Weights of a small transformer language model.
Size: 14 layers, width 192, 6 heads of 32, MLP 768 tanh GELU.
Architecture: untied embeddings, normalized queries and keys.
Training: a variant of Adam for these matrices, 437M tokens, 6664 steps.
MLP neurons of a small language model. Each row is named by its layer, matrix (down: output weights) and neuron, and shows model dimensions 32-159. Each number is 128 + 24 x the weight over its row's rms, rounded and kept within 0 to 255. Numbers have three digits each.
A block is one neuron, or neurons of one layer that tend to fire together. Before each block is what it responds to, as a language model described it from the Wikipedia text at the highest values.

Responds to: Year century prefixes
L6.down247:147170108116118123135134155129165110111085107155132144142142110127128150181145128158147159106124160124094125120109113092090153103108118149140106095099153133153116119127145121103107177111097170115112109135096127134129133145103130114156152091142146147095104097152121140107125101142108133136113095193110137182115113103126094152161122156123098124149146122093123151116141077112103110100129
L6.down287:118143103134128158151189135152105149107154077136112166134139128111134136112168120139116135168119093079126148106104148166169106121123114144107095094086092130110133149143093130101157137127109073134120126146102143099137125098125145154136159128120120136119141117117155058141156125094132105128100104108122100180132157150119126133128119163125083127100161135158095132130127141129177095118082
L6.down474:128137101156120142148097148110104148123136095139080161094119130120122179085141122121129127148102094100151129071162115131166112063141111154122152110110134120095150116140125107095151121169114118113126119105118172098151120127110132154125142151140144127126155109166125126126113116087163085128116099064072127187123138163145142128125130141128080147125114126142113133143154098108112104165064
L6.down560:148133158168126100129122134146162131165090131177118120170103101094099120151141127131124135084115114136117115157132106144091107117085139153137178164122153124189084114102125119106121128132143113087142091105149126117153141096125128140161124125150104148130144096155123140118152108127107174116096124154079132172121146122115117151124106158094138100101127110121117106133122117147136094122094

Responds to: Table cell delimiters
L6.down35:124142161119134080145118144122172089123111137130135139116118150155148153116114133132151134127138120175101120124115157115098127121122157116115156130103136122120093100136139101119145149133143143088120119149058089108138129114142152112104106127166158114109090134086136102130140122153147089130139114119140139115111062133104098140126131095120103122108147139106154115144110155105136110103193
L6.down292:121156180125143140134142191116160118120107109138108144143154132172152133119150130130148123136140099179128111139130124138158134112141156139116143093100134129144096102111142109139161170172101107108129102112086100112099157142110173110144117106116178129107114146092164142111162113157151103123140115161146113112103040147150132100134136124134073136132149114141150140152114162140156115105165
L6.down347:094142177100138103144112131134154105152125103126126149170149140137165163132143112128141110137186117167154143112108136117145132116136154160103145117122149102149125118087135124144163136121119139095100119125067106121136128130126170122129098131140164115088099146099151087141132148121165073119145133139165132116125020142118120112112158094117088154119145113132129140146089153117149121093172
L6.down620:147094165118154150138119143118162121117120132137120098106120126111102133119091108120151143158129148175120143123114144107110149064133159116167136141172154169120114090117175077104110118126153136085145128135083103104113150130084172155121145126141154140130080158112125143168109122149132123118132141122147149130129132088134138114131101108105115151114103122083190117111132111077138127063205

Responds to: Indefinite articles, equals signs
L3.down627:123102126158160096124120116111173091106086122122144134134129102164123129130107125133135109125139100154159128117107148137135082178112146148122131128109130107150156127118113113128102140155136118175130015154172134184191120138112114137130131127154138117143117125126122124147130128130133144123140142119120109159162148128111129127114126150137223130117103122140113156128136123077117137151123

Responds to: Definitional article "a"
L9.down33:141139111124068118151153154130135120108130122098123150133105114117123116132155122158116086125141131144126144085141139063153147101105103154134140102146127124091106142115115120128166110151151166110157143123100180118082093165139111157126110092143115133139135103122181148104088149131071130143153120191104156112132106150160118116141114100153153130159115136107136103153120122109145104107148
L9.down60:125141117107094110170153163117153092128131134144153133136154122123164136132093155143093172112086102095104162094143134092140140146105149153125118136100116100104130139108111092136131135130181154169140129160136153114139105081125126108152142142171132146101116125172060121101159116150179154111152129149137103175121137121155111095139070121163123132150139133140144134117128109133133091152152
L9.down73:145124115116164170112152101119131110127119126097115110138152183109092176188134122139094102155133089136100126149166128049163144118126105123118174154115151151134132098145153138162119144128096112106138131093130137088125173126106072095107121130133123137114143124126169132115091092170132127126139156104088132151169155162174128121141117116140192126158139127113108091117125103118102101130115
L9.down112:160094126142062128121102152139107120104113129108149140143117122092115128143119146146109122133141145097163154137154139058115091084129115119146105136136094114109142125177115140139137125121160119146133103151107114157143120145075090092134125111107089112130110145143131089136116101095129091154120134169139119138146134149116161120134180129168102094129109084096128107115085116167089149124121
L9.down191:145159105097074106142131106118127126132139140111139134173112112137148145101142155119117127122148122107165112132155143066103115158145128133105103128164137113139180167111113099137099150148191146101122132136126151112170116157141116104151111162146097097137137097154146151136130120110130121146120166104127169167149112153136098102085144126070173124107149124076172137110156126116119083135092
L9.down250:138134163138047106132115147121101131105134133127154170137095136181118129159119167120153142125099033184134122109101107124140117159130123143159112116165141101144142126145140130116132136116105131132134145159113083141129129135191122122164118136118142108125153111090093155133117151111144138107126122084150134166105117140143102095131120124098138161162204127130128169106152124117153144153172
L9.down270:151117141124140125100115145061163172164142154122157118125123147116120110180154138157119155150136198122128132149122121099147125103104124146157111109117119146118086120124130146068139119149113113112142127125105027120135124102106135119104111122104106146149162157121144145150088137131136114080112139108145170097136153142129100112123125130142175140127125139088154140143097163145118143136133
L9.down314:128120082141130123181128111136170136144173147125147151136147103109127142148170128166139117107135182159118129094149118122134133154152124118095146138112097125123156105136043138124133093154106131100125091155135188123147152187143106172113103148120132114131176175132132113124126102138145150146118154106127133137158128159140170093134138096109126167171125133109143100115107156136134127119136
L9.down334:123123143144176141120131140125088160170123123169125109129143145087132136126095120130126115132123120101182167119082122084122167093129147125156154150119137099125147111121089122137099138095129081136132144128106124126149128073100088098143142106117115179114123108137097102111101154155130156113192132118176133165125104133135123158122085164128178111107106112116122105051118095149079091090079
L9.down419:186104142116122156096163169146135128134122096155106113160068156114113150148144102153105094158123132106112118119140099116134134117129127171101130155088141148156112131108116147130083131100115139132126163153105182113142160116062107087079152097149138120153137158161122129132116138126133149135140118144115116170157136104104101136106111130154074115143135131125109124113080092133070145148146
L9.down511:143132117101047108145111100132126126125129111093110144154135083136136120122136113105066143155158085138132143135159167036114128077132124134140108139144140148130155162140127144141136135148137143142134149096123151113146114135123135104124113138155159120145151116118156131157145113082127115112103149077124130134162103082191083133152147097079183127129177110086138119187133137146132129105137
L9.down548:157071123123163119110129184116141148128134123109145136118127157082140117113118154121124111108135157099091144079092120152157121125126106170121113124110152087102082083084131134112104129096105099141143119161099128116129146089113177105119167099145095162120092113101122125140134106104114116157124136150123140143114128116132150171133109117113095092109157130121106149089113082149098103106132
L9.down673:132147118146072132101109130115101181153152154114104145140138129119122137140124142136082131159114064124108127074088146165148167090106199150106114099165145132146130145156120169114114107126128148103108104151138111128131142137146138161118148141120125140107103127112135154173148141133143125178177133119118165133116143133186120100151103145120085126132087080098174109150133138140136150125117
L9.down708:091124115104163109115151141143186160145149106132088112122122134156107124142145104118181091162138148103119153137189154186144166137103136100113131102115129123146156146112165154141121120137144126128116133083116207152129136158115136127171145139152124123132120148178118117165141121139153131137121122111138116139119097096124114162132111114131134108138094151173141095101154115181178123113095
L9.down733:137119118092143122133143162134131158131135134118112104138106106178124099087140091124085149122119135134151132169118102135087105110113116125136152123069103117089124115136105132170134131125096093150132109124151096162152170129138097153135153135104148149144160148157106081151137116119088140095120075139086109174093080145086138127109136114102103143118119118152150124145125139155093131149141
L9.down760:206132135113104143135100150150111173129136101123103105123102125157149124139090122124148141127096110122137141137122114119148111068125138149114148106138143091149143110153141136163151122112137123159135104160076139163114101127135126151157110145136155123164116147149147066095112126132133118099133150117092056108089127115157176116130129132155115133122144148093153109146096155122135126127132

Responds to: Geographic coordinate separators
L9.down70:110135124139081110120136139126135105134152137113125081145124081136141118149139135100132118115153167131165129147105095089121097145096137115144113185115144144099128116124130096106127129141171143117143085127123144125112140154111084138110145147116133098140130085110095127166145097152155081137161122099145108189128173120118139086118110098081126146133114145152185143073163120108128135120140
L9.down105:065105134170185112132098143137186110098151128104149149133080132128128113146116127076134124123134019138114107133133144115081141117109118110132130137105110134138116116140097107084112138111128131115140130158127125097142149106145126136124108127123122079112155155118140169113111140120127112137122171117136090151131129105113123160120151130104116143099126133152197139122114114125140139129103
L9.down115:124138129124102118143130122159196124119139099162129116124148105167101128069090126099139119171115132124125135131078077105093107141122136130118136181160122143118118101158105110119128149158088156119079132115150158138117141129151114129145125146139170111155158135112097096158135174124138135139137135112109170146128116143150143141142126116111096135131162133137094114117168129140144117105126
L9.down116:137132099113118130088129087106093102159103137151139105142129090120096134132144133182114112146130098104140129109154157146161122125129157097132108128126147126116127136147142163134106120114133160126094122138130156126118134145115105122106147130150152161128096088080141146070144140142106133141072079116060141162145174110129118111084136132160144167203127116168095109140139133157133125181155
L9.down212:100107121159134089127168150141120123110104138148140099140158131139147117178092111107132120090108039132124140137097129054132119156125166135120167144146122114135115133142111161097138141116143128167116164121106068106137126131121107103129104121121099143115122127176108144130152155140137135094139108138106148154159114109163156148145122125093106146136131108112144120096140117150097139106139
L9.down237:109098158108100136147127125090058146123144121148126129110076099089133132148125162128105135138163091130095117145130132132115146153125148131112099085106144096161146092129119127191137125112157126157138100145124136099171140097090127100121134147152149144103112071139135118095117099148148091167153152157166116129086135102127179177145145124115108104127148120147143110113146075142133107122135
L9.down257:116142098107115092150138116125150139118107113147118088123126150123129134155112140135094101125096064142127160128110117117091110125116119106114165124163132126136093166133078123140103125126131090142087103070118150130135119134111109128144080183137127106124141155159121157166121167132137114103132142107172128116136115110127131081118164134116124135086043120116069128111163084103152137085143
L9.down289:124114129130206098104100175098176128165126112175164150101146147132120102118117128097175135160144111138130115138155138179174173101093067135113152151115160122137159092107120141105136155176059129127142126114169112118117137120130134101142166155138167143127125150137129130131130111142115109176092161117132149111109111110138142140127160149151107141066105118153140125169122139140145119109108
L9.down378:100127126105223108088110107139207103092155139127151113146133124131147132143120150105112129139124177129113112140097110238126155134132159123151132156129108120124123127110086124110106104134109118118102170106132208125136138123136142165124109144142126122102128133110150102127147125147140087154104125123124091142104136134103147123103142171118076171132112103144098115109128121115139151093147
L9.down409:105141140100129159126139120134117124132143123090152121164124105116124112109075148133105120123109042114107135147122157087124106119053115118152081140113115112123140139128129155134094137139151142147137117124149087158132131124075155141135117153159137141087102151118142146130071099156091125132151119116105159134117141142140142143117150114099132148086111107115160127137120118137131136141119
L9.down423:139095101152119120175156154136110125146129169140140126104078121117108090135109144156122150103098061096155115129115144102068127110148146116088145147176116129131144122132126097119104116147090110125112144142135139125115140165128102117103148125116129134126170112129133122156122146138088165123130135121180130151167161145142110148104146085153171099088143114112169138139135112133117104146152
L9.down465:126166167128164120099134145172150128115165132142122112107149139093175119154145152139142128146119163147170119089148141175121116155129123129134152102124083150125155154123060119122137129158101098126148146109085176092130117150146119131114149181185127135097158132184092127148136116092123090149123172155139150129136135121144163114123155118126089103145060142149089121183136137182146167110120
L9.down527:135123098145149099125148098142155133162104136135140127118154135124129135121146130166121121132126255086130122110115106132132149120143142091089141177154123176181152150128102152157108177117095144155116113110189131123114165126125153124125165108135119112127110132120141105103108111119131136129151154111164111042158128120144136139127102121136120127107105114122099127115104119144142123132150
L9.down564:143129091122157159134142138130145159110062128128132098129144123129085136136178159108153130177113173144131151128140121172096095104134154146124114115110101144149131134136127132143119089118091098122142117108178224129116133113071166108105145111108168134134116140145102111111083111138115153106122088164113112125134124135141114159113135179139117145128153110130107098130136119143135140171108
L9.down616:070147120112144133103127102134124149145169131156110129123133152154118128103146090165152112143156084126094152119128087065112092135136122069130137089108130128094115102101119158139119117116125131129090125157097094144100149107076108152152164118132147106151123129151118116157081171127152123093153079149140101131139121152085164101094102122175143098118124102126155087126143096125100132108136
L9.down626:143120145103120074158134133179117114109144133143148144134085109135152102115154173134120131109078017137126140107114109106088135110114152148165125121119104127115126135104151096121146112103171111140141086114122135140112123155114150126141099141132133119117156126134114126174106145133104151115129116117143161138135121135095135144145115179135151167099146146127148169149123129104130117130104

Responds to: Separator between numbers
L6.down80:121117094125130136115129128120132114114132085140091133101132118096112132134141115133137128162142090140135176104141102114136121151126123153072145127101122104110146150089133104144139122135140117176159133159144105134131063120150103151115151158149135123116150126126111091140109128120127177087130122088114150151085188150082126133128133139104127142188136108144134086116152156135123066139057
L6.down191:131176186118122136087147146151125094116172121120144103105128090143130128119114127122106126096129117156143146116069126131083128102114132078142152140129103126121125125102132130127145122168125153127125112111131138127141119167128090167107137120095120087136106103130164110114112112155114131180137163139132135122113095088101102116071126125113125094122101141122095131093153111134103099096140
L6.down251:095128096125113157112155100176086133108114107156109134119117112124128131115173159139123129118127084126136151117116111132065135117141152153135143107136111145095110119138106143118102072122132139142127139146086103128112129115123124150143149147124108113123121116131186131088102128185118104131141119136113150129123079099100101096082137140060067117136099138177120115114136158139120101102123
L6.down300:123112094146129127123152165110122111138125137121140149148154130108136095083144101123151130139130118111149149118103115087117138126119112139102127128086136116148152159128172136144141112125162151145098104150166155108100111161115151141117158107125130158127142142154120151084092109140127159140178144111100144131079139134151138141150150150118124160166138155145113140159128177113142166144069

Responds to: Field separator punctuation
L3.down487:132053119166144112133130125082168104123086124132126130124128090154129128124126132128124129129116149167162140115122130133125088166116136132134130134124131126136141134126131128130140129138130131181125016099188148148184129137136127127122125122164133134122126136124111131125126132126120173128168122123109125128163151126120133134095139131127230130126091125174133130125127126075133131152125

Responds to: Determiners and possessives
L9.down89:123137101133007120150162128126129112121131096142135108119143106108116104139116148132138137096113255127127128121110152028101122117122122125132123170120129122132129135116119126153108136138113148125132114119118019116112145121118133105117144099162112118119130117120122143090113133159092133124137130124149142148119124157132127105120136135128108090155139133132148134131146121134116097122133
L9.down108:103133123115089107135151139084115123131113096172145112101135165135111084116093129138100121169125144169140082129097121100138144102127159137144150184135113137118134143102128116129111063121150164113135123141104144143091161117098137115135124125103158143102121133114111154116108145121096114144131124140130136157137144114143143100123114078157190160143147141092177092167135145163106126134096
L9.down142:173130121109075115162152152127092134137128134108119142095120115148134099115160121164133124120125118082132118065160110081100121127116095141114117102160087128110120145111154084120119143154138166103128114120111174099128122132094154180138135146135142106134197102153124113128109148161144141126126121158146128142154123131135128118171157106150185125119101148102161093137130152125123181126125
L9.down152:147143134122028094112133127109085136131110155118127129123118116155125140119130099131140141129111126147164148111129144037146155132159161112078120148137111135145148117152119145137105145134115156110146068143162107133150140157138114108129140125139106160155139086132127116162160139117117146042194100114150153179135124150171102111128152164155157165146134134135143145120121125101139131104122
L9.down199:132136136168041145113140124074090100098136131133140169118139149149137111133148127126109110127118128114122088117167119047142128117098133106118140143124130121137191120122156153121147088145136137110115097092137078124117135131126105108104108149112146078102142139117096133134131192117096116100169109155154148098160148123199122156164148118164128157102148159126162149163109094144107114139093
L9.down233:133093139094088112110143112135151107151143122098102156141109101136140120159143145124130114164139150155142111183128090082155088141156136095147117135127128122086137133119137098169195157115124131110116133179144123103081109134129101122126163090107131162111139126121131137151121138128129129102137110087110120093101103144126105139105083106117140140162141169121144143120152134089089127121108
L9.down249:145160127126104135194107159109123103114093120140155111144126091121161125125166149112111152152130123140113139175101113076104115173102134164160121138135129107066107136115121095115152140146132138139141150149124082155155144127145167136151146147124114119152120117139132144126136085121165136129135091159123131105099104122126090145110116121138094131135176171083148135075132133136132135170123
L9.down262:132162125119062093126119165153161123140127107139163117121164118151146184119142117130099180124160129096131139127132124059150134161177121125098125150155132144124152096144120097093126151202148129079113098134124163120126096114148139126141159158097064130143143121141125154194135147136191119102167131112093150144124086089180122123115122113116128113119131113160144134121112136161097153166134
L9.down274:140110103115012121127145106134115137114124146136154128106133124106147121103134160115106141134140255143127103101136118036117139120134102127136131119118109093129120128109122137126130111140099124100143081118108000171130122133118115124128117123099126111113163100145135104150133131146147142142096156134143130111130145134131105110135116113168145132149119120144120110136136107116131139126116
L9.down301:110145136137043101143144127091111096102121118143139129104130087133174136105128129113115113127120221128125109110136099020142138140127121103118127138115113112113158141117149127120117121152099117115116019114134042135107130127134116149146130166114125140131151116098129127158128151145138099122147145129146119173108132107175100140136116093135134136119116148121112100126124136127141160125096
L9.down327:128122101147106111097095120150142123120146126113112151084097128121126135156127105129115162116101152152109173094140121149106127133123098146138138132158151117098157099138151152070158097141141109128141121119130147146096095135141109107090115169110149102144141122121133136154188105126105146126111137130123150165140104093132123130169150097091065121143101144176091088141137130174172103118095
L9.down416:163146144125078088152147112117157130136082139103149139126115123151136142134118163133105142112120176118180121165141104106137161139106174163138158202161109141149163175137156116155154161133139149133146114115130144151120117126114104111139114112107132168108142127117075126126161140146133147122108088133144135163163108161137104131129111101136188142159135156097150142147129116100132163115118
L9.down453:138109119141026097160163137135095119120111144161114111126131114136139144120121125101093128102142123156121151107154092028117142164121153137120120151115140110114167132155148103128125116127102104131149058104095086133119143113138130099161128126156127113145167110103144109150127125111121101088161125120155169170136124153187148142125149097168175115110138131108117119117146129064112109134121
L9.down517:163155111158011101169161156131147117139110120129133110117106102111127105150123122130079126093121169142126111135109107014097146140122124142125138133136095090093137165129120141125107122111143151117115102116101097154117130114117150106137120145134157130111142131116124124129114095109144098118141103101136151158124122108167128129116116112108159159131127133089187117101103146097126155134106
L9.down725:127149128131028111136134128130103120135127134141120128110139125100155129120107118129117102152180140135137123088164108038104130151153116125112154149117123110149153130125114134133116121143091145083125034107127057100100123157143098109121144114127134122149132107097146128142141156166126096136168102100159149148140154174179094100145139139159148111120143149117131114149118168109112124112085
L9.down747:107132142143195146120134129117098112122136135130138110107138104153129132137140104115153129116151132139088114096091105121160157092117107079137142092144093144110136137147133113143094140128139119146188118104181118111124112156147146169132160131158120131122137153148119154128140078114127115132140152130137096123095119150101144189139176107118177103142118088116117136173164107123109149151144

Responds to: Possessives and word-start fragments
L3.down154:126077126148117114126122141115131055123098126124092141129129094160112117133123120129133124144126133157184135108143113138145068154115158121122132136116130116118156127132134127121144112147137155136149031118164142173174115156132126142128115130178146130145128120122123120132130125134130171119149126129103123133167150146127134121094140139122206130119097124110143133125126137065133135146128

Responds to: Structured-list line starts
L6.down96:109116090109122128095157142149123131175115123137097130141108173131142129106126125119127105116166168168159118106134096076135134131174082138141125164107126127156128137157146126128141125172144139070114121086096126133121119125144147129120134112139121103110140136124126120067135164116143146115141130137143104175113200134145105128123125148129100146147101080093131112105133099140137116097127
L6.down223:112098082092149092130142123120143138169108149146140125126101172130116152134131134127118114111156158141103110116149107147137099140145049123118135168142127123122117090154128130101128119128125127133105087104105162140125094137122164114150115091132124130134165148157110095076129139076129145122130159105102130195092207153140084126126129137155124132199125112127130113083124078151133133116111
L6.down275:138102107128150144108124126102116142195115126147115129146107165119121127125134137129139154124157150113139112129177101165139129128131042128116132148116124117139105119131148130133123145138135137146149095081123152120107146134118138125159136109126144154118132147165086104082111129088124164136111116118116157201079203127130112147101105152143112102182168122134130094090144070138152135103139
L6.down455:113132090125130131124157121100123104182138125142116131132112135085091127115113142136111128115161135145124115085152083105119126179120064125103140156130137126136104138157120143140140121158146158100122062061114138111123125147111132124107147135135147140132133130125106099087119159101099162125145134118138132147109187128160099144140110120206155103144116111126106123114122098110137142075082

Responds to: Structured-data field separators
L9.down121:091127136148227108125136132130143125140136130110125125121145153139128127114132139112107152108129041153150147130135122189123139147108139126118174125140115126109126104102126107095113094135114108141124141108108055114106126137153129135143100099121127144091108117109105118148153098097152102155117149112123119158086126111139099097138117124151095149174150082149148153106111138142119162095137
L9.down174:092138168129247101131116160095206138138123120115106138108129125143125131135138125127136112121141060120108123135130101207148093133164133111118145099132146138128156101142117142109149135146097113132120118153145041104119143159147129150158121140135104132145141136099156133149145124122143110134117139116132129133103119130128120127123122116147081128122134152157118137120145124131136140119140
L9.down260:084115131138236098118137164116196152130152106123123141116132148153101124113114154143125132121112041132115130104143134207132113127139113148118149116114132122132140104131133126117156110154124122132148129121121031136118121131135130123111141112146163145117121127109149123150148134115133127133113120125167141131103133137147146124135144153140076138153138125164113141136145108167122160093151
L9.down306:108131137144241118133145132106192174109109165101100142121123138121123129093107135144120116118103040122136142145106126183159111120106120101120133123132106136125145124138129153132160131110114106130119132118127041143116138136123118140129108091133103150139131131114174127123123121125118134138105123098148137093123147134134141147150121155149103190143144115143077118146116118135153122121128
L9.down323:107089122157232135127114169094143141124142127088080133069115127133132153149144102123132127146147129147114129125146152186131094120173134170088127137116131138131145104078175128107128101143161087140121121148144111132091123104118111154121178165091146147126141122111135140134119158155130137095127092138152143144170126119098108129134123130150129177157117171164147117100134159093107130107111
L9.down348:090114115133223129115123126098211143107116114129117142123112141101102088117134167129138097125099073116127152121117141214126109128122160130139132116152129118138138141148105118108106117122119125149137142134139069118111141121150138142101114113133127123132124105093151143143168135124128135148113138131142107117112157104135125121106125152128095161172159158181110126138117095178105146094131
L9.down389:116158126151186136117123148111187133152110128131128132124149151150143107126118139079140167136119096115127146121135128178163152111141109086163117127134135096138130122123135087113167138154114123129117091111098085106118161115121160101162121145080155155080134138165142132128180085149185127143147125127156114129137130128151120115100129086150090119129126113174109121153126135205161139130132
L9.down433:102123155159186137115122134108157131128151126150119128123181180163197116141115114147097142106118080148085147144123116157108104125101148085128130137117125144116142156123111129104115127183106170114146143108120060151110163134119118131160149115158129122129129118129119132145140154125149121152150120133134166141147136145126136124158162122135117141124078148127138094140169128140167140081180
L9.down449:084126139121201091152148147101177102090122122123104122120133138109145130129149118140110106147140049114089131102131148169123133115119131117078116096169119120085159160119106129130132126145088107121110112139145061108102138130154142199128133130148127130144134120108140127128122114110120111116113118119165128118127148138097120111150133122126134129145133168170083097138110098139105141075146
L9.down482:138159134163095108154111125106109134106135134117160077107106119149154143149137116080136124078123107148132147149113136073118093101103110114107145118148139143114108155176126138134135130148122121118114126157104094141118111147134138083126133127090119082134135139142150153162150141112073147100091081106130077161165126118139120149126148128117152158115117086098083074113091115163158150102130
L9.down483:146157121122168097105124117140147150152150119109140149083144143171176121092137138105179133091104096154162096074114135156112117148140115099167110123103123144098125172118139114119150160180091159095123106124155073085116173142121153135164130189141133125075154122129106147138139098128122117113170107128138138134157129173143113111115111098134142125145122125164114125121111152167157120115114
L9.down495:160156156184161142136114114105150138160120142111117138119101118135120136088125132146146090113139056159095131128158106162146086138134150121139100109104147156150127132097115116156117147180160109147144158163147069133139142158165140137126136122113112086119131099132099125133130109149138129121141090100157132118120158089119125123120163086154110131103082077133123136106119113168116112159115
L9.down539:136125135129164133119100107142145134135088147162069132085120144103103127147159111134123130120123019136123114103140100096131095117176125115140129094110149134146191113131115134144158150120134123111096136147152112084098142115114129165122122172167116112136158104112137072163122120116126150120139121155140113112120102155130155140132151123143147156090128135135097133135080133160135169135141
L9.down540:136130103154090111102154137131117086112132124122107125139115123175141103149140165130124153087118037130136133145124117039126106163095094140129109116197107122120133139148096122114155146144159152132153141122096135141100127169172143089100134116123107116133139173105077137147113138118115142128162140103111132145144130134155077131151132117082142160106130118098097113100106150164120141142145
L9.down666:101133140112216123115097125120172154105099109121117139143121165151102134118106130129125120128119057135119133148137149187103100151132133144161144088137137156163135124145125131121150137088128166111112136151132057107115140109129139123137135123125119116142115111098130128125161141120123134135082112126167098143111131129107155132152123165121094166136169100152076140129115119125126126076117
L9.down763:191104118130163122149147146127192137130113117116111133118159148143164135122138152134108140080128140202148134112106118113090084137153103127154120138129094140115167132165109102103146118154132110075121158137150122116091138144155123133084162141180160138145149136116090111130121128122139146104140112143194128128141182145122154147149134143140126158111105134129103160137114125107146189106120

Responds to: Infobox data fragments
L3.down480:110161149125093192124147116149109126131153130130170140127131129104191131133154134130119109129146135136112112154143113131114199128194155138119117125134109109122117120141116110122130125126115089128128157141090099088110139104119113133134137105092132119136120143131082128125118143115172078115104113135131129141141106117141145112133142126133165135130128120112128152146133141159128159129135